config = dict(
    rope_fraction=1.0,
    tie_embeddings=True,
    parallel_block=True,
    init_std_up=0.0159,
    optimizer='cautious_adamw',
    weight_decay=0.25,
    seq_len=1024,
)
MLP neurons of a small language model. Each row is named by its layer, matrix (up: input weights; down: output weights) and neuron, and shows model dimensions 32-223. Each number is 128 + 24 x the weight over its row's rms, rounded and kept within 0 to 255. Numbers have three digits each.
After each neuron's rows, "fires on" lists the tokens most often at its 100 highest values on Wikipedia text that the model never trained on.

L4.up579:106160128134127121112164136083124142145185155114152130158094115150118105129106130157144089097131126155150108094118110130118151152104126111101093121129156135113160131104109126129118125101166119114124136119128146143182108094141125107086180141095217095109136110145054125101142148114100151111118146082102151128163167115124111117130163142159079121168136155111147116168101118107107115138073161138104143206097168138121073128140096159109069128089135114127146156131120139153143121146120121086113123141088155137146116143132097159096119156160127115145101128143096123171127156123118103109
L4.down579:142103110138148129135133123130115138156167107127057144128143168150161128129137133130122147130163134155145102149097141073094134147122105093135102107106134107146108144130120135123144158144131149129144154162130135129111130151147130133137112121158108136148157124079132166106128156154150130130119152142140105157083123117075112114115126102132130159145096164150115095126106110117112097091171086149157164109170148135166139157127164088142164177161105161118133070156118079119082140117163105163123153148108142135104125102115122142128191154101138152139125136136139122130068110073127148175
fires on: " /", ":", " UTC", "ly", " and", " •"

L4.up440:100089140128107127141154150128125124158164138106119152187142134144157099130168130141153082147129097126135111143156185141148116162105134135095090097104105156116153119083097119114158168139142071149102114118174105173116119094128136140126153167091206118061130138087119113114131151116087133138101131087110121082114144157150142147134149119183078129127146124126132127097103108143177125160136137131145106144109129115100123141115106127090166115112138134111167106140119126125142162112087106090163101100119115119161121145107141139093110168127112107130125146148146135102127113155102121075
L4.down440:175144112100136079135093118134149136135107127169131109099148094126102198113078131105085149131118176144143143103074067121116130111187137122127125153157120101154106111139153145149119093094170208115124124124118133105132119154123083118146156126094091092161149112118113144116163110147170149130150127144134105145120147089147093088161142164117158111131115123133140098160130135080121108115106127127118168136115116128135130101140117124112106161126097128139123135128138132136074141151170133134163170148125138125089135115163121140141178066094123152150131134110123155157118105088076102130
fires on: " /", "+", " •", " as"

L8.up354:121106155193102147122155120089117120114122140170130138165136104131129116138087161147118111121078128089088092074154186146127136108074121103124123122115146104127129170144107179125116155116138153133140108135130078125117123132103088120097108115149130140132119078140131132153138105127104169138172156097130080100108120124145120137124133120124121104175147123125141195113136098162161159130111143145141157140098149133121111106120116096129090124157091113137152164126124173107124095133121118122157119142140090094114117113136075171143141106094126173128110121178070120129123084122100140146
L8.down354:112148129090146063135121141096123119141098095171129130086098170109116151159143120100133128106131110107112165107118110126123092108146132126123145122143104142154103081120166086126091164166092127116122139091121154096103138158126110118173126141131135127098135183129127107137141119143140153131151148102133123137223142155153132129153143145131167154130131158112136089106095153105085156169128137176161111115126117109124116122108152122129145164151125111126122108167083143121136177102164194141156119109139147122121104139116150058152104174142136156122129136102161111142123127108143122133
fires on: "%", "h", " tw", " |", "w", " H"

L8.up819:117149100149133134169106159135110120146109088174141128137159112151104116137113117128135117122158126104153125143121163114128079124144131111145128137083137152141139136109150086103150108113152131135167117138137118139111153138143152157126113117134089144127141134155158173118121097071101106158148069133113108127133091149175157080136104094135155178124121145159148150141163102120184120113116164115098135120133135135117126159174143131150105112162133124093111124094113127136157136118147165166120150121125127124133107133165158173134159167147127096107137137102164074166113092098122088140
L8.down819:146113133140081150096143060131123099122127191124163139096134115130098119128167125160117149164112126122088133102126095128134099129056159125135084117149131161135085115115141147116093130159120106144139141108118126124217098112170096102137167138118124141128123154124124103151146133163139106111112159128136130141111130111105106159111148157111133074144113096116084112106131145150120128166128118151132140161100080105140132120097153177072117148148132130157111135137111134146138142122120107103126105112114118118129135111182129121131155097114145162117123117142081135128093165171135136130
fires on: "-", " (", "r", "ph", "d"

L2.up343:119124152124108150132195122089177158138150134134127126115128110094096161077133137076167121128121106154136071118157143144169155072119098133107130124136135158137119128141117131139146135110142124128117106133107138116143117159087138097144148118139108127150125139108137160170178156136124096105080137140094135143116147133188121098126139139131131134167128118162135123095106136124151110148104132108118099133113132129154149079129131078150132130105163167152085135125137144114119167139198096118127126156146117110114109152134102102137126129096110104147144138111106180139143141154124119092
L2.down343:109125100135119127194172120131090170113134145102090152156061120160107109181104152116146138126123112151137131141146160137084109178113113171160120140112137129134133133098156120166122149185122147123159104116092102111084104152145107096096157088114133129112122130132132141123106141105139126108133100112133134113127110147187135173114111139115128123091095153086158132112191140135194112156127116096118116112125153138132145144147136126127132128147134140149139137167114107136164131181128142106148162146153156130123162110127125113113129075144161110139111150145140098169118118081106122138
fires on: " re", " vs", " first", " only"

L9.up684:164159158154139123111129112067092112148134159122075163137137137126117137078139148081138093134156107113151125128104114158193138103099180124122141168141155135069107157111161176121094136117148108148142135145128165168110100150090118147103139093126115145152128119135134126118165135145127113102129130147110122107151134134141104138143109093116104127139069140148163164116115100152147169158157118110099121095149112134096180130124095114128118159123128124104126169140162150120138140145097139137093135109093161097160170163183139124156132139108127119102112105105098150103157141115115101114
L9.down684:128103132135178094149072160139164142145130140170123122102154127188132085134159064198151108139155080109128131148173105123109156105120144134118090140149150093120167140107126114106163121133157156111104133081123098100133122122131126160082106130052134128142099117124121172130153140111130134147135089139142147140128116116120145119140164130126141135094160132132101133041149111154145126103132131115174117139115126105160094145087128126145123085129108150139102164103127149141133139143142149135167143127145142151109115090133162125107219123133124117120140131137107130138114126131124139119
fires on: ",", "\n", "ut", "ol", "oth"

L4.up879:117128119151126146100126112112129138125103095144104097085114118122116173118121135126150204051143121107093142104113087127115116140180107084130125112123150129109142103116124138121140070116174159128130109121081141104142140125144138125062152113126098116150140140128157140096091139098155083119111085165136110147123155127141088087127160103149152126140126109162117120133124134122136139099155101127100112129089094130110133129122129105129066157120126128145087126114145093123130146128126090108090131125115091113132173071132141125150138108098125145140106125131135125145147145118124123147
L4.down879:129150121113101133115113124135125137134161099112145200200118138122140114122128124112137104152149133131127085140175186136124153114090134166174130138113135139110077144131122171096126133174106085115129133124145121131097143121122077118128120148119169218100126114152107135153110126149135150132108161103103164107117133135116145135116069130103075113133112132091136125103110130153114113128137088090167151121169120076161103130127153153120161088135123136105116098119098120067147130107125151097117120136129136127114093148136168137099151174155140150118123161159142104108121142131134145153
fires on: " of", " by", " would", "born", ")", "-"

L9.up299:173095159170143144126116165134078152094131106150082110116128168162134119119143149124159147146115125137092084149101094135159125083107138126135099108131104099104161146146132132088125140117133145192123105109125111139101130138126090125114130118132148144095135065161124175120172129067146152144153125132129101132092111166156138146145130061168112107118123119170133081097152110159164125165103127150143136119146110117129174140156127153145114130169098128173116133114163109111128121156125145140157128101083143099108150131118125081156124114093121120164148156096088139078136124118134131153
L9.down299:105130086169129161128145133096100124128141125140106193174128100153166108144113133171112085105140122113137123159070144175117147114130121125108123108111119123122133083140151128140139142122112134159113090137138128075172145129076092119128144106005149143130122122167137092094102139106104155097134156164097105114138155122132114146087122147132162123120113130099043136144131135120142163119118134113104108095099138139146097106108114096100126140143091137124119116132138153143113083180113142104104125130146156143142160176109126155126103152130149163133106118130164139127150120135111152137
fires on: ",", " 2006", " 2023", " 2015", " 1999"

L5.up26:147125124128114103125102140156129122130143092157144117079135134151122110170149113112127189145123109145085145146103084115114156131124114141082158134138131124157098111119110113127096115114119189140118108143114141124132157120152112128091126142113098128143156130067157145124138107117131165118105114147142122105126159125108131113120109166158135129158132118176142119090136136120120144123131113135122158143097123166109136139153135104152126153139149127152111100154129089138106156123109102157134130111118136096125152130116126167152124092088125118105164064097120157144134141131144115139
L5.down26:123136156141141155129121117093148156133131108121165150202135123096119141143121114136123105152139147111155116107148165156111130140120158110122154153174146132107162158133127139110129121133111095139135141148143114114161152114172119088157104119141128147122135102124155122182109138147126148134097135090152157150122136134133122128122131111153109151161114106114082132151154112090148117126159153103130145141191143115129114102124140137113137122092138116146139185119093154134136099186139142131149148130132122125098099142129134122135108072169120119128154164128123115156124137115099094133
fires on: ",", "ing", ".", "est", " of", "arg"

L4.up100:109127115121099155142110109115121116131171125116091152148147126122134115138151123141137073154146178121134104128138190144132121105121116153140141131099141119146072136144118158119158163138111128129099117130158191129089132177121150151173110112113105141108132126122085124164157137140132168133131151159121119137151145140140172150147099126125105103122123145090136127182123148126150131145134116139142159113127114103129140125107134119143129133149143144138194108113135127157131124127138134075138111126125125136112090184147184115142115114072145109097134154153139141073099131159135119134
L4.down100:155147132127146109150119129144133149099090118082152130096109153136127162147131153111124125138124092168123130105126064135147122145149148132121160132168119141127186129109146152138110078082130134093149154132112111135145137104152123122099167132080130112156124148091131169100169137147114148100126080123158096162101091137145110120105178120142147143128118140146150117144174079123155135103131146120104135150120131138105123127147117130139124154135089104158107130158154137146118124116115140144136145158136123141159145151140084111106128098121142159130147125104132122147131082090038111116
fires on: " =", ":", " |", "00", " /", "ers"

L5.up75:113132111134137107152124138148133125165095131141141118055131129137121158133092134130126181088111102135108146134125075106138135146135150121088135117132152123166129124138132107117130114153182160128138114153147103113141129088121131119082187132126110139117135128118183151115126112142113134088162119146106094151147154126127128113107116104121139164104129158177108138119124103096147139113128115155112122119136157122121122116134101145133152180145115105118073133144123096111131178143141137134144139093104114100137188109152104205126127142124136163106148128132107119179140136099137126175
L5.down75:132101132133146170118136065112122130076188162127146133185125093104138102127152113132144121157125144122106097133152198144114157134077091145105131121172108154086126146128134145121107128153090099138123150135116141160145130123138155099167151124141158166124087146113084119152138106118147118160120157113105151123065131096133097171150117123124104133140162113113137143119139162140100111167135098130159145108142139111133122115138144139117140072111144180109143144109086131090140125087124127128156134124141135137105067136170146078167095135142140098138112132126104113108112093170073113122
fires on: "-", " 15", " (", " place", "2"

L2.up785:122108171164104124115136123096130093143127115117139142151143143103119099100146135120184129124057140147135115129122118147134160129100164139173124155096136141102110140104141148156114130121136154155144115131138136167168114107136126119131096138124110153138140098136113132119097115164152118141105126117153133108105134118102099144129135103130146144136149144117136094125151132111120135136128101141185109114111128121088190117139137141144156162093074101137169129080147110107142137143123118108183161069126109122150157142142140144156154121165100141108129133130108156092128131170127141120
L2.down785:159133156151102137162094073140151110126120141095123111108117127079110124140161140134198101111122106132168134113129145158096159139127089119137129124120115120105151117108089113141129070124148151155145137083116149130134120114226079123151082128129114125105141103150156146137123125100147163127186062119143129152118120080144138120116126133119153130127107122133104125166097129109145141131120153125099160159142147132124100090118182089117130128116096110076176131124135140087154159113110083104109173115164094100110113123143134140102216110144099153142130101088119145135096128102159117166
fires on: " sh", " the", " n", "sh"

L5.up158:131116148129146151095129143124164169129100068134126074115116140109133141103162136103156145105146137104137162145121125151113100119154140111110130153149139167037174149101131128142149140153135174119152105136134118139151136101140174143121150152120147101120141092110170103144074151142099121110111137120092130135071160118136083100131144114192145119149108112178148144122139146145146156102152138119096102134132097155151090138143136126137130149125146140134171155135131140132139161131161121131131147165128107113156151095100117105137099121107147131133154179142105142105148113158140075102
L5.down158:119165107097125125112120137133125115141145179135128169151144147144108140135124125143127130124100134128139116152133126131147111077073128171123126146118123100184098139169129143122083135132118120145130132105110114148091119134114110153128099128137104178151136153166085092145127112100171171131153122143133146148181129113126153129121073123097139135110141141103120113128124138104115104172106123142160146160124119088137130114131130101141116118146151111132102114131151159132120164136105149137142141147122125094120095133156103115114106135191087137122098086112118117116141183145175152155
fires on: " of", "ing", " to", " on", "š", "ort"

L8.up890:146132133155142151150151131129135150116156107131117159144134119151125155112121143091140119112112094101164142115138208150126094102126156139123069148109106134167106111122167120096141092075113188119155103096128087168121120159134130147131162143120185133113144127143108130136148107089154151113102141135118112123112143131121118146141128097079130119102196119109121117123182137137130153143128157083122134120177142135110138117104130162127140134181119129147125078133105097124156094121063093108174110117109171121132133088147120150108131099133081114148131158089126151143129155153144119118
L8.down890:104122090133124118119156115119133100154159095096154153133142148107137117111133120146159177150116143130100131111148142154151113140152116122133111113099157117122160142143135118159138169137143058151083097142134122091146130108115107095133101121160137159103143120117135094135133115119099124077130162130136127112154125125089068100159147135155152123182143113132137136130126157119119133116123119117141159165155164153165107122105174145094119134102128168134112143134130141178088110097095101131161133158125085112185124086114107114094159188141117138136089096140149114117137128124148087112
fires on: ",", "\n ", " this"

L9.up212:171124111135119108116121127109137132109138104167133148140151133129133107125173139128129105183109143145111176142155146158132120139024146226098123096111111162127128144161108156113094092124125112133165088085106097118102109117119100107096113134146152136160142080148135184131090130168119094136167119110116100102110158122138088123155138130123113123093135142147133142116128110151143076136115125138121101104141123117105136123150109131159143146146178140140129138115158126099142144147101123148144158147124133127114152159132118145096123065111125137176110142163081155115141127149097132090
L9.down212:136130168110138134129118089121116143178120201076132121111117108167131090142110128163139128112123094111139085132118084107147156133205179114153132170168135146132108087133145138143130115163158070106123119146168123109160183139118123112126093117098103120123091129150137125166088122128109138124116132157138117112125133125134112132098085131168108081104143124148114139155133104107123157113155142127131125122074148136129097134139111133108118128132121106143164134110086102160115090126164126101142082163116125143146121087131160128170126154180100110111126103098160127122140133118158113100
fires on: " from", " to", " into", " of", " St", "),"

L4.up810:111098106118084124152140139078109138136151138106135121174108119132104071138148132088126112128127061108129105119153135158123101170142117135110174118132106159111152114129120135122133162172101111126113116106151133163141125094156120137152044145107111109057127132095132108114118138131119119118122153137104126103142144123122137108109107127210091116151128126119147097174092161114118102150107134129138123173123137107117128139108124140086169105105162116116176142128126133124142139112123117100123115109151136135149108151107075081087121127114118126174123133154122142132113128139141127112
L4.down810:177154121123201124139126122124155153134131134161117128115174149136159161163120138112136164094122184151147155143119121063135136081167129090167127149129126102151117152125129152139131127097178160161113148142147131102081075158166118146118147128153118114170151117114114154098145097134160121136141093154141108139158102101125108132143142132115155156113114134109134130153143097127147119108123090157125159115112150178114112108127125122135112135182112142182125119128155115180096158239135093158138127172137149162079154109129136147112155114101090121125114097118115112125123104086141117119
fires on: " /", "',", " of", " were", ":"

L4.up812:152113123116156127132093109142152136127138110126047109130121157130101178133114132140146165077113152138124134133141114137116107145129137113100157134127141137123159121132135115133117108109118127137113106138107088144133120133160134104090139143081191120174117121142111167130140129148101150111116107087126133133117117112144112126128179142149166130141130113160127149119150146141124096121082105133086086167107131163122119125142128111132101136141122113131104146151096134165147112136112086147116119172099082115139131129138222160154115089114100124101173105123089136170132131124096108105
L4.down812:088146125139126101133114133116156149131145140128141178120110099139121092067146093110120121141125108157139085122134168132148123104170163132102087119083148081128125150116101113117153176135130139141104093135128134094107171119139102129154152118106115152182127114111131125131096143115158119164175134166146114131122164125093140105127061126112080118135130141099081115104128110146122128115144131075151129124161153092153133112096117149139147143142135129120102101162114131095068146114134175135130163109098169135108098133091126100121146061150179153121090155130147133093120145086171128137
fires on: "ol", " 18", "born", " to", " of"

L5.up265:101132166090166103099141114145116171149143116135114100059122113147151131121120117110149184118080117136120175105141112097127144127127137108125108126109140118123137105124130129126152074084131157114127139150098145106102158088129161112084121123152118127133111089101129124128129106119152126119138121126145116131102133139130123136093123144114170116099153138155121115056082110125105155138169108139123102118096123152085165125139111108115120174119125104112132186141118084144132164151117109103101146111099104126148180070101112155141122131144124130116150079128141094180168163097126109151
L5.down265:131120105118090118118136164141121116142138122119126133144105142108119152119128134152116101123125128091130097177115155136110150116062116146147132077153143158147128156136126131147104156162135107105118131126122113149129096163135118134160146148149147154137111104158121143152119127131133144140128154096122149100106168093108146125165139109134118155142116124153135109150115132109101119121126126132144129115185141110156132140106138129123150101113149164139115119138112148152132086099119170118160089168176133135129112155149147105143173098165176134133095129122101129111090096163186103106
fires on: " of", " as", "-"

L9.up700:145106106151130138133157145132152095132140082178051107161133154144143121097134142112149147087128083118139134148120117141174099120092163159095116112140130136108139132110124128109162116117117167107142123138131126155113147140105114125120089129151110152171112111103155147144111131124125146092098128071111188103115116134118085106153130121134120131082149157124142154093155138153115108168153136066169119094115107097136170133127153132146174125139106142168121112098118114102117122143111133165139127153133125098087167151116163172117129076106113159128114114119097142139112134171057129155
L9.down700:117113143106112097160136104126109124163139115115117110084141098127113150157103105127117106092135109131193141124145143109143144120174115092167153192131120108130122115107134117142137155128097131129127166161103120154187138140098117172125151154128116130160136119056136095097116142140112129143092186156135109156154124134115123139090147143107138133150137148109110124129156121146107125152098181109118112120119094143116117135151138117113120161115113130124114148138128143153122075132131135082160111142074151162187114131127084094102173142171116162098132160091171138161141126108151148140
fires on: " N", "N", "V", " V", " W", " D"

L4.up705:096097105113101139143125150154136104126152118130137125164102132150118099129124109126127089090101059177135136121157152139140103113152123127130136121142151118097168114151103109115147155134115081117082096141126105169150129097155143106082145117136118129036114120140153110109156147118107157170143133118141095111128119129133132124114163101160147164132153144133130139129085178109160130131100101147111082113097167126111145119106108141113098098131132103134158163125133103115165133143128120037111111121107079139174166189164136113109150127119147136146175119141093132169120117099112146138
L4.down705:115128115140155104129105110131132105130142131179106174130166103106127165130116154096149209135121175138118106153111130123119155150063126094104105105127098103162130141116116116121151103116177152163148181112149136094160130147171102126182153128098156145183139094141124155128124135131140079141131130140117106142116158120105117165181125151117122096109096147132127120129153101144148128109143073102136174134138168137122120131126154139102136152126150160138130127135116113097085093182150146137116119129158148144105107090154122107141195168087134152114099094160140118141109091138126116134
fires on: " /", ":", " of", "ens"

L8.up866:125134116151095128159156150160125162126169087173124145165138123139143156149081141086118152145101113149136071155103164115149114139114182130091092155118122121112155173126132131098153151093121143130143127098120132108079141137134108121118175137128109145091125107180148141133117134123129118167120148126076118107092137155109128132156115089088099117104112166117128093079136134147190130165126121118145086124139107121124131145126123197146159131116161141118092117107104116137162111113087147102222143134127126122082120132176107137133121108115150155147145120138103126127167116114127128166
L8.down866:159169151133100123138110162129155118163121138135100146089120115110113109140176101103157093126126142151145177097097095157155154142125114097097109142096140124076070101129130125123127138098127143096129123163118118131142096140111130113168118116070142168130147178131106117104156124108102130117144136130162085165145109063174123125093133140116167142130122113155116148147116132165135177138120163113124150156113129107132125149090119082132124145134101140144105087168160192150078119085153127134153136148096151142129153122132138122121157139164129105119072115144156126090141156134128130113
fires on: ",", "s", "d"

L4.up540:117126133132130116140156108122139145139185109127119136087112132119119135123165103131141174128131123127105155130143129111121168164128111121106114125093139126137116128136127128106164107121160138136128102122119187095122143133109118135135102125160098130113157144161151132105113104131117153080133132114136102112134163113119131134125106112158134117095134115140114119117111127138145154125142099143106110163142189097114135146130110074146110182176125154126086127119130077140137146129143053125118129117094111126143181113122137160172101111120121149126145082136122126165149149161148125189
L4.down540:149134125125126158126126123132114176117099141131146144129121126145126143137149157155111101128147119157145092152136167172170124114089161156152152161181144119088179150126079118119113109155089139087141181115138118166167127112114140097134144159125144129111104107085077171149158143172139146134115138125129144147122119109135126118127143129107080127153139116139149154108120129101107093148134143118121134127143129081155117098151109164109133114126158059119130085166100155151134079128127209137146137178126118122102131145173111123096137056159141140131114128131092112096114143128119097121
fires on: " as", "18", " of", "-", ",", ":"

L9.up691:148138124124111112135124156138134107105144085142141119136107130117155187143151130109093093084153150134142073133114130141122152097105123153109127123172148129092103145157120149096163109103089135113115111139162157125119148143106144163131105108141123145130133059134129152135126094153134139102141116118135104121117135098162155127100111109055124162144136114128139084095110162141123154144111165129160133106085168134105142110100086134111167134135136163135109103099109130116122130132111140089138175138110100119111119145107049088152129117107141145125118097191112115131136106161142109161
L9.down691:140076119120146133095125137117133107132157127158153098090123084152141103123146141168134106077141161081100129106129096133127102118110133131157119164120105142150130105116133108134130128138115141111149110080100140080142106115136110091142094114082109080174130140104113157143167146114109163183130127128108141146108093122114116117107149143190161176111131101150139145101095125164106059131115154153146141174153142096132079143109110126145145115085123135141110163143136130127136134160130138118106079150126092140123164117121124147082191200133120110135143167145162068093093131118120125131
fires on: ".", ",", " S", " or", " Born", " to"

L2.up555:142126169106100138135106099118085094122139138137136123162135099119160138102149100138153112150155154142159125147108131155177114128097109105129176076125126143112135086121153150119097140124161102117140099153139108177107141111136171129149128141134135127136120143154161159119099129093117143137118149132130111138120120105110138168150129114159158095130137131146105138118124106118115139124173136134137131109112134098084183088091117095157145144174108135103191111123132142104136098131136102137147168144130146104140176131130132127079118110107132153139147119109132104110092129155111110127
L2.down555:142121145083133120206126173114139112144165142158125114106124143104103118122143136148158176108135110144119161096140120101145114115107095088114166112187136092100115109081096133142115130125106144113141162126110148130106099171124137149135107086061162175148089153113109156113147127139103203101129140120116154146108122120144122122117104138160128135163117127092173107163150133112166105138097085119099145121147124114146148154160125113142112094139107182118091123117137135094130148097133160118124115112133141127094120118126142139115169089147100129131112148154107122141118115135143151133
fires on: " it", ":", " contrast", "al", " ref"

L9.up67:153144129103132132144148168157114085102164091127135136126130111160138126117124133098099114135103126135136081105105110148128129104110102141087109167108124106084124113118074151106150119097158126123133110079124133103100101152149119121167111129132133129142143134110138110111134139169138087138115072107163164175117099147098122129143114117109117125130152119122106105136113144125106125106132113157125144127091152149138124124152081152134142151092110152112144074087176103107118134158119091106137148147151127113105089106158133096103125141122130120121155085135168148157136144150114097120
L9.down67:118118127135127101122143079103134133126131156136149126104145131137138110125123125154147091099108117136099177167117146100111114144131142137177129114102140164168112146149174136145130119131111159119122148153126112151103131094155112110104161116005117098133112121143146146130141158109114129126117150138101113096121099108167104158098153154173126131111112122132163176136127112185134127140126123084106152114125096091128122124114122134113121090141113116146128141142103149099148160121122173157127069154153117120119207166125138144146173163122124136124147139129090088120112139112099159106
fires on: ",", ".", "%"

L9.up251:126166132109147129121140135157119087127141120196124114141151140145146107091151147139104102124136086166141116129132113133136130112118118125092151139147100102128133133098136140163132087092154176095069138153129144135123136133131084153097112161141157155136134114131112172145105119147134068157137120106090156055130143140119069112137122084085143155098119143112156108126106122139093094158151148130124129096098104105074146153116098129164126139140109127153159122088111124102152115132045138127111158151147160111054143096109126178181117094149121162119128100128129096113111114138101123142
L9.down251:153092124083099175119133119094109084108129149097136120105166074148122111150135106116141120128142146105162116128131089094151137133159168126170120140140121148125118156161170127117120139128165108097132108151150137105135149152110120156121152147107127089112143171101146142119122155124116125160152140154148129188161144110126111140064162133146136097135116138111109122125121137100107121120086105118160137130116151102145089138148121126083107119112117081132149107089120111154156138120102096115105177133112132152133110095150120147071136166181135156137120140108147097151112112150122162113
fires on: " in", " from", " to", " Cap", " Per", " From"

L10.up645:133099139139170113125130109092149099131123145136100180139142110162102128112142125121171133165086128108145085160134170165107147125092149138135131138096114112152165116154138103121118146089136162119132079107129134145145094118165113120157051127124124122178118099123157114127134129146155148098115134125086147079092141125111073148131168158137159144149148142125111139094154135125130189109096171071184117102107159065072122119134113102081142124128135123136173154121120182131103145125126157165121120113137114135117138139139134120128142134113134161091094154125116164106114096156129109141
L10.down645:129145105104139120146106118156116135131140098184107102147117143098158168099081116098078154122146106165111181095093082102145125130117128111142124148109146100140068105133091151141147136149140126142123222137172136142083069143124164103112127093195100160101143133026112115148131128088142129132144141133153143147139132147139135127120137151127121111090136194124124151180168119138144116155131158156114108136127088158154126191116128142150107157133111136117133092158133128090120126140154098122114169162106151113095112118108123130119144162136109157133118133191082098124128139099129147122
fires on: " B", " H", "h", " S", " M", "n"

L5.up891:122103121107174126149144141089137134164137128109116166107129111160120134121177140123150127166112102130098118115107110139131148112116141088103104126132138081111111137121109131178165097131110199104120124115126121117121127113136116096122136147123153125138115100148135169179162105169147134127106093093130127128026154094170143106144110128139151162115130114120147143122115141111152119156147133132121103158130159143083150104122125146158116126108150115116105107147115143131165137157159106119136137123121089144099107123143102099118153134117104163124077143161131128100129169158133116091
L5.down891:094139125133098108152139095113132128129111156116108118126118195103135121153140136106115134128106113128126139143188184095157126200124126147114075121138120138142114096143159073096137152080142108093154096093102144119104160092129158146133074155137080122154172142145167108096156141119124152136116126104120142124152123108079116134112143127116114088154143134113127140116130124125131148121096071102122134138145098117145138111130125150090156094134104128092124133102123156097117126125114139145131121124094156122115099100128156110170137085165162143133115142115130141110131127120100122137
fires on: ".", " |", " only", " first", " total", " each"

L4.up164:131144107147151139107121153115124104129127103129104149149144145129106125120131109116127142209149103137157094123133173116125151124104145184143141154121123131127118155179162139129166135116110112140121120142155111148093120173119130165200055121116130151120110137133159147147152133105118135182129130158113124131133074140153169163140065125117106128139141140129124154152125130127132114143103119124128134137164174109153185168129142141153132099128122132108180117119108118166158117123117145145157115117155109137129122152161163164145151113118107105103121127107200128141081149120103136101
L4.down164:133136134121097104144118126113126120131116149143142125105125129165098172139158143115152125130135182145073125122101075169160087163194147114163099122154147112161171142104106113165096115100161180125146136090117134144146134074157163119107144103125127102169137121066135129089139163176087130106099119155130121154098167136138119119132181158118170118143128109156155100125144106116135132110111138106123122148111095112132120092143118126128105130115119107184141156167127141158109099155149149159162108144126120113143109142108127098123134083088151151099134156105069122100147137142117124114
fires on: " as", "cept", ":", "ists", "ter", " /"

L10.up568:165123097129108139093136123168173160133157141160099134136115158129110103068164181155151110127160115137090187148119145148139118142121115097128134088107114140133129140141135133125129088087066140099125139162126162078125091105116139137142133165128175142140117098104123107151095096127181125119154095127124140097115122167124126101149091128084140160117139153146126107117164140124124136149131120127150114127117129103156150130108124151157119141109139156114147139132112129142157140131123153112186155127156111126112122082143127151122123093153142099077097119113127140108110165138099086135
L10.down568:107158106123119169125094138142115115112148087157135131158173118131077132155090118123100090140125127100106135125133147178158140081155137129104105136142115176152135156104088130109132124109122128089173139108138120189182140140142144172139134137147117147107101154129175077115123126161125087111151126102110126118130112123138151101146130115082110133149116129120163168140105135099111113110142162122148156149119137150186139139125119154119190122101144116136184088155113105154122112133153123106115166128125158121100137121161129141095084071105138097142111112123150125116137137149081147118
fires on: " 2", " 1", " V", "2", " played", " I"

L9.up377:182122117164125159124154151125139106123180118142085106082121141138143161089119138151144102155144112144085118100132085143103124101106172125136129123109139123125089149135125144139155128088089185123075091106131136124153121127147147103151128167130127130152106139148134147102128117132181109151086100079131177129138147137137074110164131131128097157091131113138177125129114163129084168154115106079124127122118142095171140131135091148109142119168146155107100129122115133157109136146126122095137120120124129111098173154136090127119110105132119131139141117131114139112139158124091097125
L9.down377:129143136154110130188097115110128145110084139139124152102189119098108141125123129139174097126153097120164117137161109115108117100163133151140141123150150135167162138088129118127157156122088110159160122119116117104123141148147113156150133116068130067133110113121135109126131145140138142106141079153124123148153093110105131135122150156125133114127134167139120120144142082113156104108109145085108116097118135156130128158148161131120146162068161133140107141113117086133133117137134093136155147180174110093111080114129115137121201148102154143110163139104115166145128127052105158135
fires on: " 1", " 2", " so", "  ", "2"

L2.up82:131159156145148140116140155130160112103120153094152146116135143155114155101129140149156136157137089131115114121135144156126120107110121110106124117093125138118101149114103137112175145079076123128116108161105135119129160147122151098120113184120143142120171120108158127091148115127144111119117138113141133099106103146111063121124120135136166109142146096106163126113131121146168109136129157103173119119129121140131144112066126177140141105104146135125154093122155124116102080173136101114124158136126113128134171167075189128105159121167168147143079152130106142081111148163100088173
L2.down82:116159119099149116095118151158165137154117137127157146127152114119167096082101129140156120108156096073163118132113130112134125110112083119142130127168133158147103144100111148139118102125106127149143181163116170120152125108098151079148143141148148109123106082081154115149100135177128168137084158087103124189140127147121166104150139136138174129086083157146125121154170086109123156162111182117088124139121147154110089122163094121150151127097117129138115133162165111146116143108143115094127085111092124121124124113117124145131101068095143117098120114158131095131117101145125122149
fires on: "em", " V", " v", "od", "ed", " N"